{
  "n_layer": 15,
  "head_dim": 64,
  "norm_eps": 1e-05,
  "qk_norm": false,
  "bias": "none",
  "parallel_block": false,
  "init_std_up": 0.0478,
  "beta1": 0.93,
  "grad_clip": 1.0,
  "warmup_steps": 200,
  "final_lr_fraction": 0.0,
  "batch_tokens": [65536, 131072, 196608],
  "steps": 6096,
  "dataset": "wikipedia_en"
}
MLP neurons of a small language model. Each row is named by its layer, matrix (down: output weights) and neuron, and shows model dimensions 0-255. Each number is 128 + 32 x the weight over its row's rms, rounded and kept within 0 to 255. Numbers have three digits each. A neuron's up and down rows have the sign that makes its largest values positive.
Before each neuron's rows, "fires before" lists the tokens most often just after its 100 highest values on Wikipedia text that the model never trained on.

fires before: "y", "ry", "ory", "or", "ri"
L5.down326:107152114178164100143096107091103106107174139108166127117094099159102109167114083177141071140097139127200126164112114147112152153159166123113158101190061172165120134171147122083111092154155141099164115135102098139106201166136171151134170122102122145097139126139145170115126133111145181066150199134134167144158117152117157155150125151134079154116133204133125133125089098139054206135119128121125213213116147144141144129125148113162124099071186102169083089116170149084109085116064127131117169089135116140120109127159119094152177137172073059089146194101103158115161134107148136130098133169137166131167131174138117118186174131118114071062134127159129100076127131107139099117103087088043080157152118130101189119217153125068134119121138116101142152135114175094102090129127142

fires before: "n", "t", "s", "ce", "se"
L3.down300:071115104172108125128084112113061162161106100160147169125083210134104082142094209152114154109113101153138134173136112150089115144167149108147102107101135119074136073070170141107107155145151122097136114124056153165159140140175084166086161111143126143164116111169145184116147098118115194177170173136111170130092180084110091109099057091107143152139127159157131061124165162111210183136128112097121086113141105091115073147186151128134123186138106149109122075190069106087148135154167089175124146129091140097147130144145106143125136148098119090109104066144147113142086093136094106098115140150144143115170154132100143099106195071215156119104168117141125139127127127083134092087126139160117152118098104068045037110133123098163125173145139159148085120140103141107153085121098131

fires before: "-", "|", "se", "f"
L7.down31:114154048098100078108122094099214138103158099106159105181188102087101137184113113183144087145097136149144044078143152107152109143141134163108144094175154111094127083087147121123109125157201090173160132079173088103125087119157127166140119130164082139158111129123105174109158109116095081071134151125131059140102126113127122184134128157117158093108090151132131096118113061138113120182070138140119175080167114096142068078178167134115117169120075135116163137102157134116091165127090103116206118152140081150149139114172117131166094114194108171151054099101110119140094090081145100163149160113124109133138167176156104186165184153104124140120078160190138092045100135116100136096087127116152111173123077149158092121109172086075151103113086120124137114130134126120118071123112140

fires before: "es", "ed", "ing", "a", "in", "al"
L7.down154:102078124131139151113066136128190118174133218122128086144043114082131125155165114122078136123098148151145086209151122099141118106113119132125144123116101128147179154048164092109152142132209135151157091158132116145109093130184137145129087093163120147134127134131128107144164103127066090070182139144163157167166147077152144083155136128138163108178172162089131132136115115063123128091099120159064133155156062164143148136134157132117107141125204177137145109089177159084136129145117112097088136132119159194110167169128113099172139138141089115130187159097140106141152142158153087168099105114141073206096088179194132086112138188191113133151126105119160127140103140104079089080102132080091171146115099123060113087150163089087112083113102110156081114109150140070115081112155130

fires before: "ist", "ow", "us", "ouse", "igh", "ous"
L11.down482:112178157160108101154101094104114108101126125128099137073180108119127108126102115136104127098103143241147040140079179121146152145055124143157169071144090156108157117075123138108138082083124119115131165104096136093140157132195082045161151149120150151144103090182155098130155091170172100081145129118124125107080182148114142125158139180112126128159168178141143104101107104093068106098098133202146190164093132109063199112149141163118154147173188147148117148149060134078106132100130116111090198156126147120157115155081165174164134097136142148145068165165095119134088144099100136105125123153111140078158126117108086127153127083109105152178109128111148183106145098070163123141135137138154135051147147149121170151136111136115207150120099112120134156056141113080114184161125142

fires before: "a", "ow", "and", "old", "ist", "um"
L2.down147:137167124178145137109079098075130068110161126088118118146158055124146099154070127142175077145111104134149097076049132123092150123061142131118177160193115123134183196124131097127152160113127160073150140126051130146121112136115116148094153118135110142096133080131142115124077144185117102078107153114114184135093168185188134101131194097075162131088129118129077149117058137065077122132144112131128152110147063113125122091162172093069085146125108152140100113123102102105152074127144150157100151186125103068125108161136107095144105139043151115112097179167123175109169118163118110128190151072144151114118139120094122220137150150121119193171105157070114124065143112132136147151126135135136195107112120140090144163167111107106169112217142120128108153136067127130110124108116141

fires before: "ed", "ing", " to", " the", " in", " as"
L6.down137:142127183118103112118133157150117103055161104080055104114102134109056113136142083127079085089136136155118120131164161202083111092096163127111137069140173078141152180082122143095114108134073144164125127094160150017126205060176124173134131170124112190071082154187126075143119122194129138078095145165157163130135165120148053115185115117129126104082120112085134121109111091147140129121129125107114132144095140103141142119143133137095174105146075092133025131141152104114165136151128112149082159142123084105099146147118147120108079103143128116141165177124093174146173135141138162158120138099101199097135101200191104175162105079169182129146141086133152099163128106118087116137129158143107146118154147134167124188142158150085140081111107112102142124127144082128162080170138094

fires before: "y", "ical", "ies", "s", "ics", "ic"
L11.down73:174176096166155144101087095134109098161085150091172136147091065115134139136101091139137174166155107116158110108107068103099130178146156164109187105130131144155118152147106164119132101127138209139124133112155085130113121104157135151118165198151128145242147111144155115142131152107154096159147147180089129165154148152122159100078157100109085195077134143076126104103143110107117153112133141090127151112144136207097189163144129135109109128103076173117156167095142102146113107138137076200093134101146171164107127133129100142150145102073153159164138166136194061132126097048137172158084193130116141094108130168121088165157156150147129128143086100191166157040111158113155113141108101165113140140081158156126100151146104101129165169158110193226139123095149160092094161162140089

fires before: "urn", "p", "mer", "b", "ir", "ic"
L3.down31:096123145160129109120132139122147158111096175161117097119182170126103166056113086107096157139164092164106126152137133203112137150116121163153167134147153074099147113111147050127128120142144215174161128121104124114133111157138180165099073154134073130107110135088132099075123143138080158154088136152085186142173125168117113124226126152104098083146121098157124128144097125090191164194144122118132121106141181095114152116141121156103113104087121160169190127194155164104142170113138174127144135071162100152042128139116124131161089127131203129174112177134169144139104188142108151122142142111079193081165083079097124191088101125119149116170097117129154078137165099180093138112125140110093143141090113068101085150163122148123160142179219178079140114163096118100142095164114125

fires before: "it", "a", "ant", "st", "es"
L7.down546:183168123089112118066110142134109097118110130154142109139075119083141140105120126126104174110136164100177108139155089118149118109162167082115138079156137191184203089077175103111145123148112128160180135169092100126073112104114090125177190168077125145131110163097145118181111092129122121182178124091109146162129168123167150156051046116112176157143199146134150200120088112117127154104117103114146135096122165147154120171147085137136138135111167143202085145130142171129123129149156115182069156118143130165104090178097133096156155115109142144151162078143174122193112103130172156153171098148149108151108087165084145000126117158143152138118090161136163177122173117110087110136123129115048100123199138101119168147143132116138098085141146146138138100155160084160125117131148143

fires before: "ory", "or", "ment", "ry", "im", "y"
L9.down660:124128109113179156121080146169080069098166151148163170200147191122148092155099098120153127112099093072113140136152117147134095096082136150089174145172079132111088184099175106066176113111187148173122185135131129102145078166090146108146146130174110119176149145130088165163117102098116198154171191149199132196138088074126150119125089131103072141098087121133055130140139118101147141167147155087138176106158127120120147124124149096162117120075116090161093105156125138127109106125146160091144145093151129121143118126158113095104130179129153135118115131087133074149168188110128103190144109096176100152115133113134215133209157116035123118136119135124096074180132176092154158111073120101069079176153079128140143185120089132099102141174183147126110134121154132172120104157129143

fires before: "n", "al", "es", "az", "u", " T"
L5.down517:095155135126136138154120116102086108127133078104134095186136115112111074111108088175113131094034098148132138142175128088103129145103086124078154118133205098121121200107127106120110130136165137052163179156115080117194147091093084122123080093142106116160115135133128062114121098075195130169162164146160090117128110130099147103132155126130029141132124124101128120177122119086126116107056144142179083161132102067108111142092115105152116175103144210113124138164147137147148118135107127130144168122154136131120116085070114101141108149096222097086118165155166086149167169109096067122199146133110140090095116149095192118088137143150109210166170117122063109085118144125120128103057167132105126056089135132125140130141133074113136080134107122122118157171124127156155162207101110

fires before: "ad", "|", " Fran", " D", " A", "is"
L11.down109:090207056092138149119131125122166111085166141143082125110153140150085106161131183176126128152122136098138075102160140105184174112122114130115179152137099122140158136108080082069127142119128100113124152101150098148122106116134045182145163161147070165160124139117077127097150081076093129077078122168141160158115197136115189137109153125077080157145154156124124142104084160087111131146128121138134134056140146157165132117122163111130076117171079128099060138157126169170167150111119160041183122087151133111207204136129137155117086151118119133122107141123166081058082119067126123135043149132154120112126134090114141121125128118178092150138140150107211134182109112123113143099102072178108182143134126145101131144168133073085084163166071166105109106139143112166118071095115129

fires before: "|", "-", "|\n", "|---|---", "|---"
L3.down337:141125138117116078097138150131176147130131116159139119177108108165091192042172111135189092124132142138086100101153139153194130163141159123070152072095204110136117138099103072135118124091134106121120146165189038064189116107118110134125085173129136114137157112147111159158106125129161153139153175064088164094159120165096096138087119105111159101110112190122132119141124128140153101129096104150106112130141117163139191120123123183123105100119093150130141170102179165119166088180153143098175147160111088152178153127115121060120109127117147124092110173172228148157163102094159182108140084079165147094157119121178099096156207139146108124106115188087130120097084093118101178174119112118131106114147163154099103107165115143092141092171149091106043184186097132089151167124119093

fires before: "orn", "fer", "f", "ied", "y", "th"
L2.down112:111143103148121091181125093092161166123149089136132133159168116149095149119134128155157142100099138124102154090137106091112091086159148122092148132127078099172114177153111175154201171185154148150091113117173130166089166156180119122116117138062093100134116068123177156092190181101139111125137088133076081132107132168182117136132147140148139082144133102100146139180137072091113126122130136088165164133128142118110122146110129160129126132210109151102173225109102195064096182135045125130118142107071177165171135103164123172123187044116155109133146110118172139165124150146194079132080082095216126168082135121163114082129125080177157145076126127175159178134097149173112102126143123121156145125139092150182113138158133192092134106121150129128147127146123151119152140098060172

fires before: "ic", "2", "ition", "al", "ity", "e"
L10.down316:112186105185123164148162159148102098080123207145144071145154150192071127152122091157088120164126156081128116076195126086127153167069136156187134139117124128135131153159149156053092121140144144155105179085097147092098144118147136153095191188127146146141114123183144151141119115121210093161056120100137168159069134141142124142127129095141062166067133145211093152146121092152096129108153081100097114119172130177175120134144109182093114124150157100118091135138138151117150150113130136096147122153156110165126049133160080106109074068160093138147128123145140128166103142120045150053145101112116081065105111154142172158123126162163165158141105146081171123145164187115149124164183140129095113119162146136142098189129113093113175142064076132134120078093122163106122126093123126

fires before: ",", " to", " the", "ition"
L9.down16:100120169102159103169131108160142089100095118119092086156133073165123140054141104148150109079078115168097143077207128095070127113131112158153115177129163145186131166121109094142130128134130135137168156150109160143072131148111068110130146095136114179144110173119100148111147127127098155132137124105123140158099210072159113140176217116145148137140153145141104170109109063101113070159157121130074150184123121115118109125142112126102189128127113122149039102107124133135148146164121091143094105117124160201164135139131136128156070154129107127128040114085112135132175136115068151169131189158111102071149111085129060183131096104153173176164169156142039097150129133110092161158113090165175128153158191154183096115152101100141158134168113125094163160165068172076124097161103122

fires before: "ly", "ed", "e", "ing"
L9.down214:137115081123082183144153194127135124093092146125152081146135147144137122168102135053065108113150136145145101138116121049131103088062126112132126166182127101144117144108104086133144113145104127160135103145145153099117100077102110178120115094165127126089118157169091109189166102111128123117103114208144095142134173191134110213058117091145138173088124145126117116138099098108208096126142101124084098122097128166133107096062084165161135144172141134119132106151099158125151058187106096122093146108119134079124182089134168106131132140127088107098188119107057165113184136140071114132141152148098148160073166119171089148161182089169149129111156171078158121143142198123075130136178158090056130115122145119142074119108112114161078079132067083102142181123087113075129091142098105

fires before: "ian", "t", "m", "se", "ie", "th"
L5.down527:072142119135172096142096064134138129081116159156062101148131124150136100115122118136102145139117132097096122111157195093144153120163167127113157082107134115094118134131181077118155133145191126102175152137121129136113114171143083073078107114118130163128125131146107082110163089157101168095129105134125132118071160122164099156161175108142196142123139158098153133159150156100138134139163157094126151135170180066115160152124129111138129175115070125214122083149044118115162163130125109102161163132046121194158151151136189217111061117129112137117119068112150145170153120152132105152106144169180131127159119117135092126113163021107105157168111081128180158111140142103050139178177145090122106213132062106118101208118138117103176112145158087133112096148126154065095133141109142

fires before: " the", " a", "ion", " in", " an", "r"
L5.down395:124140104104094107168188126183164113018088190073146080153115129119102136158110086120115152085143149184127180123128168158109097138086120068142153162110136158155172162121113107120165107124134101095133097097133113143137122062185119115140152116101204124127097128142112214160102148112150082079178120108197162132102173134108104133126105168159119168153153162114151159124077095116143087114223096167109154120125140081134089140132175094129146162156079054127091138117069139160142104116081114141093107149077116070139099175123136084086117164190135153175124126094128108052115120152112144122161152126088078090143106172152124087141097117136145142124150081065124129098085124136103110111111120129122115185153115164138149140122075193114130088113151106177073136107199160126186164136148122

fires before: "ect", "ut", "le", "ary", "ical", "er"
L5.down490:156190101155161137123106138098169090133160118137116168121114127169091121146150151137122114189124196094112132098118090114219095140101118123157085117134110158144165147122191114092149157116159116084158131154143143145153158146123084083114125139115084160125089132172087141095072185108141117203136167158196163143145130121088106112157169146131162130117157085135101070162137156159160106145113118132158211100148133126116171068107159107176088144072056137141066153117139165116124082214138172169102176153143116077152126085138102162154115187087153213101129097110124183157106160106128085075118165109168087135152161061120142168100109163092147125100105032108083098131121126065129174088162068111113145179134114169125126169136101151125132106139113131088139152135125096127084132164127135

fires before: "n", " of", "y", "ic", "s", "land"
L6.down89:130209161131109143123104116103104180173110143155183107151087135081082137178115125159201150106174137164102108160116129140133121126091105147085127100140099164108172090144055146154076137159079147111087173100131100134110062182181172156126088155190151082123151117176114134101124141129107165127124100131156075169151112083171127149083116133146106109161114159118092172116122079158113089077111095116077089131114167108120140211123179190207144113144133080127124148114142057143178109165120135131179186108112092129143095159133167189136154137106135170169153081112140084134083125173097074105097177127136125107112103110119144113094102147107156105135169140111125132183103184129102102140096095112178082078162130110105146154086061132112142156110205122115134059138104105127123059168099126

fires before: "ut", "ical", "te", "ial", "ted"
L7.down51:077155148178116125102124097149147116127144122170124162140101155079094094163105159104122152145114190155134187192194129105124097133113088157091128099140118086156113097119161107117126157120084181099149106145173173198112110136084079146108147108172104126102115128149124142099130125168183114117211130141139086163224119147136139126109101106099140185109158137076141137163121101170167103140119107145102114105186117150137190141046094080101104086090121161140086104114091102164101079120100188177094162098106146144202135147118151140143072126114119164075130122116161116135087115171118095141118115112114122171108140153132102106170114137106108205109106106124127065165115117134109217128122138100088166090121135119160069155139129129117165141076131134121178179135199056070076056178113141

fires before: "es", "al", "ed", "e", "s"
L11.down702:126108122106113160162131088146187123153159092106103160082058142156125127107135115105096088177105076068135058144186200133127164166123137090114131199155137162154155125155115135100152140092051171165094149125101140076134100099125152086062116150120111150122172078139088119109150084109143093137118105155105185140119104153143151078115124127154114061142156158176091051123170143094199134126141121127151137106092085112147094164139067127110150103157189164157128138166128094153112095143113141143154174117136193100070115087183110148126087140156176104142121104167096055150092164189135148118147060129111124107170120076100178137131109145145138103128107127113117104134155169115140108113109175144118138132108146209120159093122133090133126110079140057098196130107157220119130162102073153

fires before: "-", "|", "20"
L2.down373:165176085113156084129106127121142119133213118150163130144123155187167104144060193098121137117122102131163088085142122129094136114141109138087112124134076157121109118066128066121077189124139131163090141166161095134158052128112129095104149165151179160121133153159104131111146116112166129132177145132129136118142060093150104164119145179132109095148118131070115138124196112158130078095083105128124102158082084164118018150162178154145170067134085122080202126104149098179205102122101087106114129157125197162083151131214126099149155168121161149124106130143125148151114132104098098164048178139167128180114137115099120199094122133151096135155095062114153134109108163104137157129096111131181117140147059121106177169100170099058122134123120111131100117114144108101133100150102128

fires before: "-", " |", " C", " P"
L2.down446:112131119130133130138145142197151206103195102133093177106161100100141148135155181145139112069100145143124137067128187173117096146116144092117123090099116109144082165142091109100129117098208191086155132125143104109161151109136133124111161143174135071098042110172095176108109136141141126193149132096150108142178130143136132169105139095181121112096163143136176127119070149129098158142093111153090200109089104134084097200136066129155145113125127145137127190128156058143109155126111178089110074128089037123173193152158125111124122100141142155122156106164125127125163158226134149163125122173147121134163044135178089099096165113108116165106106130134104151127117155114164108106122062072101115138157122112115121180098148129124140157104062147159121126134102126124084182083204128

fires before: "s", "ed", "y", "able", "ry", "ro"
L2.down425:137114093113105117106096129138085150127147120169112180126105145129087110173133189121167141109111175122166143110172081106129156154122096117108156099158099128148072149115159104137156072088144164107129153097106123115107141089116220063068130163105082116084152101185123179117120147105152133085136206108138147069203119155209090128170058139165131146176125144158153165157144124082116105141191158111145144112132131106159107126167170115098186109098146131197141130092111197078148144141106141125153148048137147078095084197120190124199146128154108109092111105104080112119119105066135154114084126088172153113141091137158118096127123151120112086161093081120143139102111134115147149124116144133069139181126115175117142101097180143100056098113126187155151058149131102140160135113073179

fires before: "n", "t", "s", "th", " |", "ce"
L3.down60:121157115131159138131123086103106162121156106181104133103092099150138122155121148099168110104123146084181111185162096124109092111156172192187135073151174118120132100117063116109093146070191108143165148155128124114152156073154148127144163085131160140177133138127139144106120089132145167160190134200051090120090194124112079117160112124120106157108107155118108098101113162107110086071131121176205116142086127112110168114142095185129144141092108134149119060071079153147103143136130128137126141124072178108129174043139089190105094121074063216088125075125156138138155092148136122129097136135154164131156090145170140093082160106130142116158080130111121099060193194151113176106145110121160146136145117142106071116135153098169161146109125169094120131117149160081065067177120114

fires before: "i", "ot", "or", "l", "ul"
L2.down30:137125181144123161128108064147174089156149133113110138174101167137128133180085094095153126081112090120106153171117063117138093133126143103115182193152072141117136126110156145147122168074134104098112105147108184141192111121147132156142165172121094156144104147120143127106145155143115089146180182119092073131157133127073121085119138121130135203144024102150119116125122144087108065142121149118066113097104124102094146114107126131133147078122111142074129092077134153085159071134157136107161224062081162159116085109049142135118167172124121098099137123156109135164097133127099094079089151156087100130136137136127118184151164116115118136062084174058064156132092053132102108103141166105144090177123102114199152107108176164144123147135120145143055109157081147079081130162144157

fires before: "f", "orn", "ied", "fer", "y"
L3.down256:121130102129145088141162109112123129118129109145088145131077092118066158079103128166167181158092087128089140098104127147105123101161148120095158150113054097113091180123104128124152145142121155142119118136150108123134137081146082119068143197091117106131154125098159145116180104164157145113153095107080106117174111177130091136127192139142111121132119127126204169165059105106073143119193178119085116069078127137124159154086102143095132138118137132108209199128120176133093130142107108125131090139101108142154100109134111215051214103124136123091099131096136105172095139179165095076122086138135047159130138084080116075187133051128155080137138156152126120073074147150089121156094142098212096158112141127158113083126114152107127109096133146080089183152126122142140169122059158

fires before: "|", "|---|---|---|---", "u"
L7.down432:129109128063142121146070167123121124108135145120136100108133193162184116082148188126128059140160162180127113062167109088130129067150133149087184157123230099180199114112145070068149193103137119114097138129103079110113114088178089134117160161110123141147124153119094112192154164138119124129102126083125133111129124128148231136106155144128150111130192170115161115157087103064155082154115111135121144128131153153128152118182173168125158128124117110090176104093124104102129143141109142050148101130127111130171106145141092114160146123158098145107123194126142088093138177113115145148163103118163111147105149162122059160107155149100098141106175125164127148121134176132057099095149163089062130146137106095080168107158187100097157137151098184153104140129114058103157212103181109

fires before: " of", "ic", "n", "s", "y", "u"
L3.down222:154130202114143095160118111122078161158084130150179141166176107117123140123129090155172124172163166131139131125095099106174168102140170152153135134144145189087140050120145184091141126085134151141158095123148089152131138154123156109125146121153079057135153146165156130148134177108157189173123136189135090098141122141117116197141127143144113137100104124152140102045073113136096111074142182134151146091171144145111119147147196176141114150102131146138167105159151159114112078095130076103143165066160092144148167184136091130174055112111137099186093104082110103155121098069176083177157158086088113148134148140132140123124206211138152153155196122148139177114115159155104189142154132098154084114163150146102149189132110078087118172157076124181100148140197123108126086149106130

fires before: "ary", "ial", "al", "il", "et", "es"
L9.down98:073121132091114102148076155113134153115176092140103102183172107137155161110087138165143116136100139132131097116131100145149084114079118062120172047121189099128129126133121111140145097155084093155148089125138158170070182153053053188101158126151104109126153124142090071157141160110136130134160080149152122110059131119180182120042176191121073172136105137165119142127145074103224118141136124148145073126119122166185143177087136134154134195159178108144082104129132093142112069111113143143160115116140142159108166103122155129137135082110111144132149091158122096145078167161128092152172162115123123165115137173100180132127130152095145111149139113030123168115108143129132142163131120106055115111149127158079069133155096137149113023112104176134102139139142092159114097133075151

fires before: "ect", "ary", "a", "s", "|\n", "an"
L9.down201:160115088185081174131083150126166056129128097154137125081105082098145156133095196101151146100117100098118104146189161144107176206104141157134123129104111159114069165101141125087171114174166093147121128158103132120169115117130151128102131194129050124143118116135116114085134117080091130086121156145082151102165080139077167064114144099101136139154139145118204113151195117109149170116140114144051129110089139120115114117087111112129093088111076107120094166158109147124139128146126167103099130184116134102115146089158138149143152165172099144068151130178105128114135103107104123090122119095145049135195173204088076091115061170131119115209168107120122076178150221130177109159120116113106138138160126103134136080195093133116095155150144117116146153075067091099114106151116096

fires before: "-", "===", "|", "==", "The", "|---|---|---|---"
L3.down674:147154099184117115035067111122162165106119131121090134177131112161178152195101151157136096141136155140139114118162134084121107182147131152055157087214155183085084167150159085082098155114153091156121089117121158156109108140162126159084205141162089100147148132162076117131141084135168068142117166157135116146186152146159136101130131100146172094159121212120060108122150086161122077155099108090150118135158123156110101201098129090112118119109120122165199209134135114188124202109131110107176127161158119107113105150150120111172129178124133081108086176176086102169112145124136091094093149137190055131152136142084114126145120129089111171186103167138149137120132148113119122126088125136129118117090121179142217185154133129137122122107106122106087097105165117114094126090144147

fires before: "-", "al", "s", "v", "ed", "e"
L3.down457:186130098168221141139079121091137102059157098161125174134122176165144132091105117084131102158182125110144137086186128131137167159098078151151167110176181123133159107140104122106134129114133128155097099132082143138132147164122111157107117137116142190168119142153089152114125109094112073124121154129108213165141103142080118121132142094168075158148153159169088111127157098172160162185140155130174102124122117149106156197167077135098144176061115166101139122081128136202108096128121150133077110141154127117113084071107131148119143150164140111123079124125067167121106113130110181099114126120122071068171091122116117149169099083134144110174043151052162127089124168086157131136167128150068102126136195075118114188179103116142128109106136128124165111032138167117147144100045125

fires before: "or", "le", "ect", "v", "ch", "a"
L6.down607:108096195148069132149136145090107132148074086202148127130093150105072163125141145140093099148140176174085134189127168155157118169122133147133119161146114138121133111127077150109123155171158138130081153153083159080127166140133176134167165172138172126107123069137127154177092100160143139118121111125145130102072052153121134152098107156086097192144104172140199124124114113092121145058101196124092144108177149152153159033142168111108144134199109123142138152100089162170099110117152129094139077191151168129125088128113153125110104148139127166167155148145167169114102161125113091155048097150130159117170108177153068101157067065139139156100165114166163135167150149144158134187156080125117141072067101184120122172118135128081109157119128096153102159070081108133077084160113133

fires before: "s", "t", "ed", "ing", " of", "l"
L3.down174:142174119143103166145130151137140109125116128083146148087087072131127148155149078135104066138117109143099086127066153117113158129168158163132113131127085111113216046117119117127112113108096108137112143039163109109110197112087119148150101139197072106117170115205072143142087131176161152090120107116132104134166112145140082189111089143171168103146131151133109076097078133147101045113177070146101063114126146127145202087162097089133136118096122132139177115172114151195154152120114123136143108045138133127092142103129124133183075093147119139118143138109072168190093113103142158144115136126085152144127154168132056101141155115131132133134081123151222096080117117107123189139191151087117182168139141138121112152172107101095142102120105077135083134103103108108168139176115180

fires before: "n", "ic", "ction", "s", "t", "c"
L2.down604:093121080114079159133057139096186177123177116104208105143160095149172102077110080146144158145122192118152112105114117129145178165178148175144122124141162151147109126077172124090082124072166132139135101110138111135172135049092126116222199137168138164093172211176113126124111164103190162121146135146111120175150165141130089175079129122120089129142080143123119126085131094091141109128135137088103170171115130129092096177132147107123142171074047084147118150164076153110139147078166131172116162081145105137143119137076101130097088160130119106120156142096145161131202081137110107087104124093126182128154111130162154093104140079134129144132164142062060126116082111097121175086144168101134079141125062086167130123115125097151131162138091135147144153137116123184125061148128099

fires before: "-"
L6.down366:172099109150135186141128138117159171108182148165132137157124113136104187094116137153149154175070145198182141096112149186190071142154147095121175099139114136111050205111123084109168107126214138130159145098143102163176148115161121117127150188183093180190104123119152166083122090217088142095126104091120140146153149130078107113145109176163145136122162112144160091083085093142106134113067078103123130112119156163112154153100140119115113155149106136146132126100124124148143153151076066093153112198171065143172156139124077102160090138102142115102125160083149197137198118154115156135156130144136167083181157124105092125152150146082094130144121139077153136104119176060107151178128062110064126172141122105148128205067139126092106143122139139168138139108162138117110102130149126

fires before: " in", " to", "ased", " on", " by"
L6.down67:141098192104140117088134149123107095107168092078140171105123163095109131142153171063128107118161126172121172084197131147144167179118161044096136129151160130072095138110111136106159168136184114141130125130126155151140158123082134146095159069143126097124102098136137144104116151099101181134159149125126117119118125104177082121117144124168107102153136114096148123081109144136127124153120142160199158099056077150121140130099127109112173106100152138048007151119129118117138127075119174096131144113153132053117114177048140081157134127114099145105135207149136078131162175112127186143146132179133155113152158137080156121147079060131165125108168174101195065179173119144148066147071143113100127108120138078132137138082148136064158127154149082139066099090152150157170170157132160

fires before: "|", " |", "-", "===", "The"
L5.down466:148158125112123134167163142156129142110099103097153096191156113118147137129109168109052084153111159102161122113081103095118072141143140205079117106178180124099116106098168101124129118120126135167131100083116153116186111157157072156150141137120139120137158164122151206156150134073146164098113131101106118153134134097090118111140114139191151104116141093088102073139183093128117108142094124148103107170099107144102088147111118130074137158100112125089162141162207134127160139151115156092123185159174135123123130144134126145103125100116133198118158141117098123150130122129087121114119136120140068115104160145115144209111153175094115190124085122120110149079153104099139128158108152094000164110146168091148085114163195171085094099186110149144150138079093068083152121166135115

fires before: "ory", "or", "an", "rib"
L11.down153:086174122124166108102175154146140135117133116108143162128154071047060114110099096101196094110172065168135173139135155124181164143101097128135128128121159133191160173179148113160158188200193125077078114157114091106074158101178176116118132124155096103167161090179186134169108171130112170127115214132121160153098096095138082096151171122135089126123161199129106146158122148208127133114092099083160108173145166160107154120115083192101134140048158099142071114090122122141160084151066142159082094091128140122127114117155161139100075113131188093151163139125102146141174132147110137097078141144132169153139118164100131094132123143120116125093119097125128149132134153100146140096124137092198158117119102148097186156097114114098080076085118131133103210154096125087116132136123106

fires before: "ed", "ing", "p", "e", "ic"
L6.down234:079124124162130086162107131104138156121121176184136126190165111063136123152175084121104136139120118155134164155093102084152179157142174178063135120185145059107175148079155082172091161156200160167149167102174151134106122090140104144136146178132143061086102195181115165141108129147111180135099159156135127159065109146075109133140122141135202112103128138128166106129063118120089134128171181136146149144139145148132149168102157082149127132107124152116147084140201127061147094090152177164102156029140089129148085107138134123112137109151127143137175184104055102178172145129161078147181152111119125123161177164153157119084137143149119061121115111114108115091152174162159114078095130129048128107172138083100074143152159143149097099104139137169118107152120150110138084139103122

fires before: "|", "The", "=", ":", "==", ","
L6.down184:165108099189110125053109121096170101168117165082050109190194139145160117101078142091169117139182188144089163100138153089112135124126128130135174120168171099051068113125136187130149143108197110100095105146103166138177145172123116127089180102084110144079148149143113131133156137147169077127153084097138146131140111124097140153073130071155099082084113169129113123135158095165124107139119118133099149133116106172138158108148143092143165087109138114074140082109159150119153162173113187105163119102130108151141184105195109122173090134144123125109136117161144103169072139125161163054107145116158130178073132161055175223161122127112144191113042073170141156176121161086122145162077098134109137132128139112099152145137189144147111110131147137088115135114101095068136126145138171

fires before: "ond", "re", "ul", "i", "or", "ore"
L2.down258:134123096102081060162111102134135062117146103127120127057106152188156089197173119118117110107128157074121163101174127135152096122161126118107182123144111127054108107152184109084142156143112121121071113085106178127152114163156122106137155182103135100110149165097118111085164112109131182125110157170056083124117138123147145141147059129153161184117092124167169088044116119071135103108108072159137058149057111120111158137085126162124125110111045128140138103154149118093128108120174153062150168161114157149098099141120114162135124126101126182127102182185092118111107119155167148085152057145108118108120118144075116085157143077126076143075158183106131126116081083109132082135169136054150115146101110163070140130207147186108136131122133113163085110158099130129112112188157141

fires before: "st", "it", " I", "ice", "s", "ic"
L6.down203:132181156134114113141093128110108196117116124111095095108146123104161089122064124105094129102166143075082119101157173129182118084159151133105117146110137152094073102118171100117089137148194104146122164144094176163076122108138138146132061064145124135109149099121105118090132156127145155081123135206146110101127175182156169156160091147110135101065183164164125206148134089156170149160167177087136127172117130132118138168179185092184187055126092188100130161122157138117154081129115106130158157116138153147160107140139111158206105069098111144141076068105137182112172102145143134141141155094145145050159106143151126171118138124170113152174103089088130144136123137150151144075148090121127110090132090152086116210100091192067103114131117158179114101138168107093093075129171101